Weights of a small GPT-style language model, trained from scratch on English Wikipedia.
Size: width 640, 10 heads of 64 (1 for keys and values), 98.8M parameters.
Architecture: RMSNorm before each block, rotary positions, no biases in attention or MLP, untied embeddings, normalized queries and keys.
Training: 610M tokens, 4655 steps.
MLP neurons of a small language model. Each row is named by its layer, matrix (down: output weights) and neuron, and shows model dimensions 512-639. Each number is 500 + 50 x the weight over its row's rms, rounded and kept within 0 to 999. Numbers have three digits each. A neuron's up and down rows have the sign that makes its largest values positive.
After each neuron's rows, "fires before" lists the tokens most often just after its 100 highest values on Wikipedia text that the model never trained on.

L10.down1108:336551458614459434691543501498552482569457512521549524635531486511522472504576462484378451535541471484489434508431495542437522454517592617513521619455492531466567551464469515408404564524605540496538466476393360499567524438504496519499556532425504462565487470514555560574506610517572525487493481416485444556435489449407625507565440527478547631525535522560479499625540448490511592564532
fires before: "the ", "a ", "his "

L6.down460:516465525574463435517571608570472566569443504439506561467476552505562448481556529395458547556504503569460445452417559438546468484542498435531482511483511523519507513458515423482494519569512501516454506468474539473540517518549542428553484505554536572441404422479504546541529532516448521475585434449429498515465513556465483508458588527563513564485521554540500403528519500591450442504556
fires before: "| ", "|"

L13.down795:506471554442486536567448475351537560416496498461481472480518497468463514462483465533436400614663457517472462486477595485451487569583389470444433513554427451582522487436529432446532468543528540606524497451486409545524465507516484514473496449454428528541551476412505529550581503482479502531476486571485443547541471505520526464528550441464490472484525497468525479474497504514456600559428
fires before: "the ", "and "

L3.down1111:510458546394499411528526403556509497467516515532556446470548497586510564452490377565455508495508511466589546466543463429604471496488453531565457421450533439566418500516395505561562521463495510459500473643573468455429541447501503478557544549471439572493498519462545485577580511445483455552549517468464400454539489507433549527535477517489506539537451510461467579576553508488492497473593
fires before: "| ", ".", "; ", "|"

L3.down525:586427564439470487506573510477470548481454538545501529422498605482459397404440586558486547537510459510460400517459515515449587567531467500530507537468477375482426563467526589517488497486558564528583473486471515385498442670499498448522571500519497548575473409422500513493551568511525465579434573545469585511516579515502480515498448440433480523493473502520488484478493498533522522418512
fires before: "| ", "|", "the "

L10.down1060:471529444540487442569588540444472540526505487476470541449566455532568457471551497457405546572484506520518463456462424524594432578550519518524439551486516562536580573533556452580515473487588363547473479419464471382580551503496595520539480586492414516547475488474514451482433540459484517510517540424533424452422599506491506462590431595469506526531503488409550542521529489470544434499481
fires before: "the ", "that ", "in ", "a "

L3.down124:284590531462449560631491605565480442507485537513459440363568545461578512544402365458502539549489477491454403390534582452522462472591582451531464521455537472512470474565512590483487532517490434505535455508510516495482531453525485419518594446483535505521471442512558534492499446479469485453445493514522412501466506523494543411508461463507549418507471456502484604483535553498448503524445
fires before: ", ", ". ", ".", "\n", "), ", ")"

L12.down581:497469548501557489634463510435448470457511501403477575479670424504596508536525510580511521476556461536459504543506466492485507503488500518491482515523464395517530507507568469482475452621535472517510500482523473492499531524534469539353630437452460473600490561500502484532456564530565553528459456539521535611479550494523507576520476489562606509532497479530483437693524423396424548571476
fires before: "to ", "and "

L13.down978:463580462570527490519450532450490451500457455587539536415490463564446487535533522510582469547443457544441664571582583427450555493479486490491515517518462487488515526431465491407516407471553412423524481559422495521536442652480527546548401478544507504461589470551445463471442532503454444546509469416479501520572539453529581520466448519521507448485661446485493521473571555492506508497513
fires before: ". ", ".", "-"

L3.down410:713559533590494409509479522530451493502538449429491572477500461553446518511558426508555421548507527515549456509601434510529479496510499475527444518515523529462582515592406482459572441426586497466510464471481505474565394480451583473461505481515515460523462578468488533515496516505504426436478548479478488461458412512546567394515473488398540479461514520507514476492484522471485568575460
fires before: "| ", "|", "-"

L13.down578:655492466571427595549557468406524510521526546480422443542517431565523561492464547517468490569437512489526430496551412492550450551547583567531494496439485521474507532514533591465498585571553517563518582505575514513474532478471455508500399548511387500544619506546546478474528412458525517572520512522580512482607455473514496575599522553510521496508578554519475525517501542499518521433562
fires before: "as ", "for "

L13.down765:433484581545482363511481435572501679514429498434607458550458516493536476397485574453590530501513576495563566481449548466443538565480431500463471512562483531471502531605476545491474493481468419511529476440520520475465436508492438393465606478478503504555363474556473438538641490373469464537490456547515562522454475592443487548504515433480460433482490543491471585490536413450473512487567
fires before: "–", "0 ", "2 ", "1 ", "-", "."

L13.down879:515507413582452552611545479446421532610505469506502525413509514506493514487593468571449492497474569416465550504476439513577491488477449482507541453479610604494448536483540474488458532585429507456501573491502413561409552598456609436565430531571460485461483491406453435495601476521497485489596492471556439510451545526544503568575564414560461399530425510442503491506473439548527468523506
fires before: "to ", "of ", "that ", "for "

L3.down838:327493577541533486608460558471460499487621462532549586529534489529419321483536504477541472511501517466492686558529565424418507479507567473447454461500491528509467537475446524520481498520489525465573486532533514478481464568459398536505528548407499544409473477471511486471463423529494492416488466519579528550567544492498467513526523515447561507554537529515636447598511519483478503548554
fires before: ", ", ": ", "of ", ". ", "in ", "("

L9.down238:392512432496497490453486573645520497560608545539548489524527510502543514464573501507490545560525442471550458544489620543499474410440476386496490541388498453389463465443501502434495521493504565535445497519444587486536519486456527545526536534506512466433521530495532453523597588440486546465494563541501401474617534550463615526568442444575479566429534530471566501438528487487505483526613
fires before: "4", "3", "2", " ", "5"

L3.down174:487473535495423539530527492497525479426494388470526616520524547500597588487542555508527574536488452437423547496434387492558494396645420509481512530582511559459567425521412434466460434518573461495463551498529600502462532495596451511644450414460513584486462446523496447492559449531529488504472477454476526473540562476534487479436470448500461526498502501573528467476457507522506483424535
fires before: "| ", "- "

L10.down571:511458513570464501522518400507509466390446561578539508482438554525593454528515395572504498477560468501541483475562507435491460523603416582481492566613504473442568449599519508462540501443497592468511524501473484496551561512542409526502597468482525504601476437499555512571509548557475450475536418499543555498506534570548581518485441446465493506540566488450424413481483559381509508591512
fires before: "for ", "to ", "as ", "by ", "in ", "from "

L12.down102:380519532596548492512360555458558505589525422517504642502394443444538493506476470513444454568593446498546551562433474530489457451528530517499491487520569471467480536491478433463516428499503565569545531473376537549458494466476511499561530510473427432529532419486532504439513537515548514434397538422570446476521521581457481498563486525523459471411454528568491497508482483629483520567504
fires before: "of ", "to ", "and "

L10.down1209:420579468513546487538469621532517511439476373474507541457499509574526486451504556523336463495448455462480559486514467556478472436507542563524508530429469459558478515551570510416589527510565485489437427472452411497552450517521551456452530535517490499467542483483475556480518458517486447608464496483514524473507552420516489409447460466496459458408496530595501463551471570555461448465496
fires before: "of ", "(", "on "

L12.down392:475532447479566546566494542625518447439558444466463643605622506466532476484537551463478525506516532498542526511504563469420464570503488531463531510435531519505455514542508526554433585549429478499516536510476500522417515538499516530465516525530516464488401548396552461452523476534516570524518427532461452543514477476494550547466450442481557493517446517483419577518480516515489499545529
fires before: "to ", "in ", "with ", "at ", "the "

L10.down530:675510484481455416572548580559519564523466443488417417508401501478410397442414491413514509549514453496496396497469501481480511482519429493489490517570496520421509594481567514430535551477455418506465489467512545462509560455432574575520462510464428490561477399490527466499451564496491441556481538509516459571478492496477402534500418546511494483431384481546557559460444455475465574514538
fires before: "the ", "his "

L12.down330:533434538526554504482510417554496462439473514552512581513477465496467445457456446493456551454464504461496493541577449518529337459402526496494500548459468443525491531443547484549446569548523525550523494482474400516484535534483485491481536532454451544472499516490473391482446490480446447448474503456460495522463489516499491637489498548483460479530488500508501496490551555583523491444565
fires before: "on ", "in ", "at ", "of "

L12.down934:473489486444474468459518491540591551530374443542475425588450449555440525417620481509529497573499433506494642443603481549441574575459421466480489540584419536511454367496538579515508469542504463491533443554468461540547558584514556522454444408490479498484532492553475537490527503450511498480528474476546518560470488457478634460493485431574473474528522493587594584504474457401460571469495
fires before: ". ", ", ", "."

L12.down439:485462445569514525584448488460557471469513486531558493623572477550445436536513444543481595491500554578537555447584526450466507472493470567505470551628547444493455502544602580492502486457515522542436503588480461510515564544440495455405525481535455522531506511519510531507549572436461485574519470495460579511446471574484390470477411509480446546504565571445466494593563573484476447560568
fires before: "in ", "with ", "from ", "as ", "and "

L10.down969:630513590509430472596425515581489523440518564476560425457520562523522525529449400492463532591489482488511466529509495459387417393506471443487561527566527542491444408485511535478481453490443511513469553583443460489633505561588605428476465499494465485542480503427473493471465496479538513535533536576518451524407449442482488480476497530512526476502568491479487564542516494517505503486483
fires before: "to ", "for ", "and ", "from ", "in ", "of "

L10.down446:477488424593446482554560503454559466532584494458574493564495439462461420472506478519425548476484518453539455522611439560564535509542511516604566510475549482587551501564471526425576462537456457495478438507454484558502529419509529514421505477472473563576522571492558496486536501504475562492438550566516534541496554485515445555522548616572391548529548573538508506506530514593588570436460
fires before: "as ", "the ", "a ", "to ", "for "

L13.down1256:352479465568498508604438469510460472546459444571515513538542487394639530450457521442534552488594535494515538546468478540463428541472521453463466571546528467539545395453547504599540427429447421489467487481487540503526549584477501540496412442521516419481433523448535551514494503499425532458575546442493487497606525499460510494507494356509417552551503520463387533521589514551552505513487
fires before: "in ", "to ", "on ", "by ", "at "

L9.down576:583549526586534604471539585497556533467517438533495457504552488489458556452442484458537537392575500495504509482515453536528421569560519469507480515549546589379486580506484464507527620456510434447559500469412379508561556476444535554480430523433486462372537521352512537518519454565450491489586559519529447470478508610494547511554513393464549445588446490400455528358489523453518578472443
fires before: "to ", "of ", "from "

L9.down747:276558498555507456655549494495437496485512519479487443514530325538587486477457515502431586550492504500489505482445525539507601543451575487506452570441449455498423586575589531489454509499522534502478498572526386516570399505584517488407468501540468479452420516574554585537497499621530537532512450493495433478478495493489556494482505519448514556517494482488513499520584521572475520500499
fires before: "the ", "that ", "other ", "his ", "her "

L13.down746:442558410550406485455470475539507549551491444596479565476483438566493450488529496463461567585478464526493477410601512594464492535490574486544406530463374434503458502437531479441457444504468502506486435467487455507502465543492576543494483531565506566509443455394498503500513508506499548502437570520560444505431567510479502425474528468492558487489548513595475478465480568577558499511471
fires before: "of ", "the "

L6.down5:466584427495480421553528583567565616469540421464452448452530505500375456522519476420458518536529478589487463517566551399441512532498490464518576527453442565487521447581503549422410448562540549457404560488524470450541533474441506536520580606423418425488464532440500535479502494499462534536567506505498493505427519480529442376472516487487546533535466528486543517541490488509556483440440
fires before: "the ", "\"", "it ", "he ", "they "

L12.down1242:375571547524470515473511496504479435536512427470536521437448470451424458514485473521438447502437519529503462460490534462428428502478426545509589471526507432465464469599416516552473473530503468551565470560486569497457402483601547502501489560478414492504434507593554520503497547523460506620488501549488480532510491485565450492444536490511429518478465538575528458436465480492562511511493
fires before: ". ", ", ", ".", "York ", "States "

L9.down429:520500465493508505498608571534479410455540529475476515612516435501494544497519608421497498530588510518569462491562458481484539525537526487538560552536593472493468459565586505487547479498517440546546454517492523599464568534481549503569514485555492566612494477552453422522493542494486559453593558398521430576442513481482493480512535550532466615455454473491462511519498525537536545538545
fires before: "in ", "on ", "to ", "at ", "the "

L3.down339:509492558537514491506546555594482443429532495580529446498517461552394586514560398501538544596572509527639504478471468494481472484531479474372458530529515565531541441582532466492488460531434463494463502503472467495543478522487548505497516479556520452481427559481557507509487538439490462568448498424561536456486477434542522539471436477446451493501429465479459554569496426434486434438454
fires before: "| ", "|", "–", ":"

L10.down410:390488578597582502563496493459563416517498523541547563640523527545456423462536581418486517502383521502519470533531536456476468548490486443484483478484489535483593575539458494572547454450565488458504550563570427517449414468506484552449516465485502523488525519508554400527563416554600616595484570439439483458533492439539570507504433491451514471492527527514530526553492459476425490509521
fires before: "of ", "in ", "with ", "at "

L3.down738:481512468494539466519540531528390450491446539519506453483526421573439518500482464496536450561501505481598508491506466481534499414495502428544556509393554542565484455494459490556521486509504466516498533537529545467487514454492511509393466524529528439432430498497587521561479495431412489529535533505406490472502431402382588516497423500477563538487520509431459471446508502439470438569480
fires before: "| ", "; ", "|"

L3.down4:441420480374550375534491435490392595563486484467492551452519509505516501509518545513458531616476589505504424489485565545508421533558395480484463443575479386514494524417453507559458450605531420510480440443459459541525526403443498464423557463509523450431427436496487514434546511547488522626488525575511462437504479480536549525542538435422492479518502567540476484511470487562515472434494
fires before: ".", "| ", ",", "–"

L9.down684:268524451516456517547505409547479433589540507587461494407519429459544457530480429512417560486512480580496511496519531492575621521430411478421530444489395538475506482501469572492487467437548437458497522472523457560505463458520476575443499472406565508557558513528388543567466484481455539469461513505508504504562445507482507426519445457460453486538477522431539585560544551544474432491369
fires before: ". ", ", ", "."

L9.down795:576550407565491523559572533515495515523548419516488503521476511451459402553496500450502470546449519374462488503501450514532540453491556508505459559584452497493459474548606559519460485508474439512468495496565440534442517519481359539483464520547469424482453514506465532495500471575494451427449459481463498401506525465489442517506503499500582504465384548522578532550435394553557437401457
fires before: "of ", "the ", "that ", "in "

L10.down306:551528521480486524553493555531542472509517497523532564510458457470546501489467528521464447521415517580454573506531493526464428526493612544506430578536466501478637620471507470569542599489553481460491504496415524550598517436502518510445567469593476445493519478442351492493486538467509473550515470501531537543440519486547504535510484508488500418465578500540567451505450432529478545503472
fires before: "-"

L10.down150:431488522477616519561453464383542549414561536488518454487524534477475580473452508513512466595505489470482531416418481476477409488453479544493523546447521562545466492516549425386517589392533447491508502487508506476453515535499540578485511540485451524501536460490499551470472474619428567502505527580527600488386520483479498546559438421516551552449495499488473497476440413481589588458459
fires before: "the ", "this ", "a ", "least "

L12.down523:683507411491569413359477507427545476472523496466546435494497462478530440550485469675454539536465506459591476522513616429473448502488508588455511464491533520531534508501469537493618551493480414478451563488409431519460496470508499435531513445343482521502461483456483565345396424544521499486491542529512367406455521566494525525510574564467581524480580493456480479583443524623522481436495
fires before: ", ", ".", "===", "| ", "-", ": "

L10.down847:757538448451572540441594506417468509504642502557519490401551537466513551571420486484491463337478472525554467429518578455573485550475492395504600398553552526444549524406530522481445500584471459491480586503463525481514476451481439393511481498467541489510412472530467525575474502424508532506610543541520525499526448506494536548571547508473571442499569436519539546519537521460481539498489
fires before: ", ", ".", "'", ". ", ": "

L9.down2:399485463524534524499561513589467556548551565495471482602493554506497513498496493516503558479547454427539482520523501560473540507470446503514489433468613552539549472417549542510504474475577448556479451533509457460487404450557459436466480498468496441525516572555422536446559514399525511508541475518511405529578436544569520405491405457544511552481471482534446436451513512527505472504569
fires before: "2", "2 ", "3 ", "3", "12"

L12.down711:194549471429555509504515487550542499565568520462538490494495530510508552534474497500444494482516510451480507512442531363492457543544496559364503461502548476558574471484555517542478471523516456487616504451507394469452523520538453579526504484532597470460457460567554428650419535453484442575536453507501541547475491496463505449534544406488419538516566492494550550508445536551515502440421
fires before: ". ", ", ", ".", ") ", "' "

L3.down1067:563425479490499554497468427433410526507559397485553486445606466390618521552477501569541512566503612437503352425532585473484470505572425540444478510591508446457483545418443438529470533545446515536572543465425477509462530519507479501485585475562467485430451450469493462506580575552481455540463435506449458510477504466416581552563460470544501499545480544486504529498510477511546534471487
fires before: "| ", ".", "–", "|", "p"

L3.down621:382600551501450473514446377573503448443414525559524535381492517460575467571460421439564455589502436417488519557527496354502511527475472522417488512499456479528497467465504450571503433477420443544524398531351473670471430586553418476471535512554514496473486484537557547488603430481475497644512501570529461462481458357480507471512499511477480536553491483541486484474489447474432495527514
fires before: "–", ".", "; ", ",", "th "

L9.down173:479523593449551568388535446377512428554639525467494432484568564571595407513516445513399495483440535479490527563459622485505515574460482475461504483567458515443509600580515468454522424524555494508502511505385539491457465479472551494489440477444486584472525430610597436570537499476504569486467545456516532541390615544505542466434503440460575551534470523479476516434500428529399475513525
fires before: "\"", "is "

L13.down599:355479526547474528548516484525527574460469554416374481385452569512548402571489526554461487466494498538499444462598520541479486466557488465562595487483421492533471436466542528428451509444577567556441502455603563503480508550530506521536422535510522519499435455431560472451448489461438497556550550536537555423511553506503425430498453540453523446502511496470472513566547487455441497543472
fires before: "–", ". ", ", ", "July ", "June ", "May "

L9.down39:392537475429432475552490554540479613452506485450470510444611553469511503497501581434489496604520470514572440510497514395545460557429425533511481559437526466523462507569514492534416429450507463519514576443564401596471541465511444481509430586445466597533483547465535487506487487553525571489452513508485380547478516577534424519568505529427408530436466487543496491523527568638508523463485
fires before: "the "

L12.down385:348537517533530463565479653543439443490465518511482487582406521431547526449562455460544467425361503459599517483483547539556463505454494540438413516437493468497512424438553558461552498458501388640418556451525501391483423452475519506512535500530495478540546535525586550451573478495486524532497510441457486462502471603504431495591458472489490463397550422531479477452541538527468525490556
fires before: "3", "4", "1", "2", "2 ", "1 "

L3.down183:573501532447502449526513436425531505521474539462458520584411470528561577472472467463537443450565404587501440547487488476527507441545483629507492553535472556539495509494423491495505595474491501514461494449522464558481590551497513502538491468463461536548497422468568469410539525604401534537487504474493558402573466452473599463504474433445504527495534449532412462475505449505535447462604
fires before: "on ", "to ", "in ", "the ", "scre"

L9.down224:469450434481525528461562445488513509607467456435526531531555583488532492538519376541489616554594505510606579516472490594501528496541539501620450457412524532502546471438459503563613472440521533495466404509413502425523525554580451507446451611545486498488486432553527495494475539486495623503501399587440504444511437480536439571451505484413505534432520555497488502505563578486438447434584
fires before: "to ", "of ", "|", "| "

L3.down764:513603414496574510510505519578488489531466492487431482443534446470493492529493541530542432465478509585424520526583436517508566486443472385439606382468517577471531480525524554504459479427476429519445551572464498540463517489473475463554520549490550510583396441568452541536506510469520522469541527529418535534485513477568485517394508493432498476563493453471525542572470495537507585536609
fires before: ", ", ": ", ". ", "'", "-", "."

L13.down190:466460624630513535564535479508534488538489631557530574484408501507532477435471605489484470563536619644457521470503470483432454493452429543524559470535449521511608522542654503404514510504554514510460489496573346469514623469539641488504442475506473516502528557443484491520639464465499552541574534428453478511520477549535578533563499485513489431608508379502448383476477533458514551486479
fires before: "the ", "a ", "as ", "to "

L10.down349:401427511525545524539601643555593530496540496512514470559472487552450471546570517449563524498581470445590409555356459600543488453488521486485464476452506442530548549440512484522516425540515582477468441512460479480567459453510511605441398509512565468419513518527463492505600524499558520543584474529516478536501534483524539473453600551538481512498528566532463624483462562547463505474564
fires before: ". ", "| "

L6.down1231:757529498539500433457522550519471650522470528513438501529499551509558555433534569413430511468540484410450526537398499472525487467485399491440467537518543390434515524480529524507504496535569477470536563491542555524545438533583593522592443429631505507420500465458467433495565444530514520595545494539491434470469568497434549454611592495474536529419499587462520523529505574483425567542463
fires before: "| ", "|", "s"

L10.down462:484481466450469536568554483569512527499512473563530622470530514466481483501428467473482491504442454504438447546437472486470504427464489457447516555557522527543464469545513443486521460525511577484525554486463475498594518469474509534494533517593531448463441554535498520490561397516453493538576451520501537552428448450541536454566518485486476508485510468473464399497472425545563447453501
fires before: "to ", "of ", "and ", "on ", "that ", "for "

L6.down395:274565499481524618497357517544594527496594444508488527443533478442569498498549477489459540632517482470466611466554488512438503460581470538467524492533498498529517569495552485479507564445480578536486391616422554459517471523529557573479552470515458533640479605445467427518468579423592524537483503510567433570537463492520457451530503479411476527496508534413469523467464474516513560566511
fires before: "States ", "States", ".", "and "

L13.down197:621484483568462526617424520522510478490474523555495544490385493513506588473489487536489495579467511432440510542529511535563486540460488479584441561482516488519481521492596587500520433466567442549506424522459516527500447538456500522522545478488504596434493445436500432486440608619518410521505525565496460502566489452470480415463375394448488472470554500476450453453492527476585409479418
fires before: "of ", "and ", "==", "in ", "for "

L12.down45:317512434449558435468469559576485491506561504485476516529521358544512413504471478500463526526557446491481429448463492475524463445569468548551501500527566462414477501458523424479519506526426526569572514541332489441451409502430536506514485517518454477493449502506552444456499487564470450429525521476521459484418500434482513477449502483484522512538512579592505464482428601511480565451524
fires before: "and ", "of ", "in ", "(", ", ", "for "

L12.down413:516573481455549462460558462515534458478531443576502521503530521577493515524383488508501535500470526542492471380517406458397508486577447535549420481498477507463455490532564481497492443513454423528504528602455441538518504496548505366455423536486530588467446458426433511506430559477509536503514515650501458446581528557532517491528543456529568474570498479511473477372461512409501501494483
fires before: "to ", "of ", "from ", "as ", "0"

L10.down301:555495423456612511605523494585558500501585515590486467552397475501464545504524514487525529570529435445495475533584517522534449449502503513490578519506422557543506540455432515534496530525445527534468530440446526556492437522531534464431500462384556542449485457542484412521533588570528480400547485472485504397469478471484430535517509503462484545495555489537382485602440523514509559461474
fires before: "of ", "in ", "the ", "from ", "and ", "age "

L6.down1102:280555534503451463525500484539547536532503490484503461541581435435619471483532452541523554552458568522483483443446503556459561479520588550514517451484497578460532523462540476543588467464521522500440485452506517502486554477501487330453556535559517528421543485559530608593446526537383483477561577491486462460556456569588534510523478498589584476536531518444575524440505515494539539490509
fires before: "\n\n", ", ", ". ", "\n"

L10.down737:494552522523521487499459555507540486473429494591525507583493542433271481471495477474483548509476553549508500450438516461467510433473445505573506552589613446365540559583456535471472485484508490451455538466387473425487426515511494539451581503432433550562535504469516514521479605479457470473564597375491358551526647522541609507464406483483499391487452533455508603487464481462477559494550
fires before: "a ", "the ", "an "

L13.down1224:148496526475473527472497471535471477421574519430424445416512604565531577561548479471593444505580440531516477486480612489541510485474469542567497542522507463518552528482563520576405541408527526507429552415483541377547539533456610491517543531545510546544366490537459396458497510510502513489420471456493441539515447483421511411519446524454436586538546544529504550438466466485568534545489
fires before: ", ", "| ", ". ", ") ", "; ", "."

L6.down113:501481518478519495465451617521461543562455457549466470505491532468474462476486498507472491580504539473568514414468504496411480441514521480538543472486509443519530483561455571441467603429510444448476473500484457543550464533478557485408486563514568509538573482494544537508467550548357553497466499524482503530398508521533465491557565434506529498434474597523538538505496461542486525533538
fires before: "| ", ". ", "\n", "% ", "|", "("

L13.down1234:494496441515418519544545458588435514625447490622554488501453460494501453497540520473480484534519511451586432471556461619525483419419508544555397531517509464443532392555508442435488491478424415497467541488463432457413453540461419556559479534504464529489488444502483511543413541494394418483432505485376571518467443431552536470453450486464511436466501464495488442547512436519505480443497
fires before: "by ", "in ", "to ", "of ", "on ", "as "

L13.down301:392437436617501504536458469518449500424514515549520532552488505418445561554483408560521504443495468421460603507549470579499474521588444552529492534529546452415520425526505494455521621453514453575538533489447557473469559487426567485494514430574501443520548491486444509388498494523514461450569511576581487508508522529455585529598501556485547459518515383494446521535508461567480473471544
fires before: "in ", "and ", ". ", "for ", "to ", ", "

L6.down1267:533466524457467435488371490523433456467501467493632505469455433480519437511426497527556458472383620487511466459554446542502481409490420539443487530454494560525555536562490416553459624498488573460444593512377459512490534440610416503523513538522490550489403433436619469457529534433482494559514545495506468512423506650491521508455478515525442496471528562422514458457545553489518541548539
fires before: "to ", "with ", "in ", "the ", "as "

L13.down681:000492530546468405516536462546573588575437432449522509522486467416440527539522580479497466551500519583519473457474549503508529531470509518492474460477501603520535438524632565482419473397536443464370551417499637509525386545424522444517552482515522506446491536479497449439528546533523532474463523461465524462551507524457494515521485537531448521457448588491465507521492535567536430507500
fires before: ", ", ". ", "; ", ".", "–"

L10.down857:130565519452514451541446470489470513543520476549505533433457494529483518523468493428483448521524459542474496432532526484447507477479457433486554458482438443496542474456536550577443444518500438471536514583472529491483545542534444585471586450492535526540549511490523511530558468455484555441530487398525497459522461460515505623510487503465527589439439483476486557520458458501531536420533
fires before: ", ", ". ", "."

L12.down158:525542467447457459555438485487464547518467432485505475441445472471606517509402520547455492535423458561437458531529572507520449446488549571564496513495484434468522560465494527519495566480551456484483403469427507483492530478528410551504520536478497524493438529447390508432471429564427495463491603538449537513497462522496567573490544570549474457522573488425486469534477480524457508446615
fires before: "\n", "-", "\n\n"

L9.down395:645451408533391514549481554559546506416482454547470499543540471472428578452464580407526536445491414505527510557548470514523441549529476477524502514525516567471402544488527408547442519539451484435468460499518538510484523451483464514512506549570549461419535576510484399496537523565491500415457517531424492474465529468487507538541447424452454530535466465553588468478485469520446497515474
fires before: "the ", "a ", "his ", "in "

L10.down1259:452523489498566496525465521516494465491496412452553499488444407437517478564531574470564499526539534452543399490521574534544545432511415443452504522471584491423579509429505392471437536523464510634430530486353517501509471563438593511582627496516434550479565421606499482499542507444578467536462511502426495485550549453495444502571506439524403526504508593485530564564485537477517441618526
fires before: "of ", "| "

L3.down578:451440502452492477457472569455405467563372421509502502585456481476510539593546602481399465461519529446579471492402445491496466440488403476475434541470526494453541440484489566594443492505536433533533501459532610468517583522417580586517494440539515528423516589528431411421559462531639477577514467494382438618486549483468473556529462495478446428486442453420481533437459459471561432543534
fires before: "| ", "July ", "|"

L3.down1015:482474528426478545568571534531478535533503463459509504417551534414435504532442516600421559451518545508448572449487556433490533582534490500451459440484529514423420584453376534532402427500443523455536622544500549492484481473503566439489540498528434549499522451595532512576523517513581553527582565539488478479551470510568484438454579539433526486537504513501588418525488453453441481428493
fires before: "==", "\n", ", ", "===", "and ", ". "

L3.down953:465440585485515512512525392493496684458525478499538504543575546431449584542527591480478491406598477457467384480594530491469478438503528432547438545488488413460510579412462480439548546582425525449463509528499511465563547447539560400476530521492470454425466490504579561505513531606573468488489562507494489573573469467503499504551538509568469503546438542518440481510562591592508521504596
fires before: "| ", "|", "."

L6.down477:221506511481545493538518422521533516498506482463476484585524480522466482477470525567459586579589500519543435503481528475588442462533523505347541520449437545630514486500436521493488555407575502450503543514540482507435570418536491538432422543508452486572505464465464557522473540415499496518495436518465524509606526517560505454509462533397480519592502507532507532475478493570503505490494
fires before: ", ", ".", ". ", "; ", ") ", ": "

L10.down652:542462547476452520477548541474500440519458422457476543543478538474611418499497496459634558557497483576583466521524490453436442539509465515531448504477580499470482561491422437438581492503576515506542466508529407515475571563586498474449552450515454488521433460435485535461506415475443595481475516462433619484507457519485635514572481457479539584441605458560570554503489499389430475583452
fires before: "|", "| ", " ", "Report "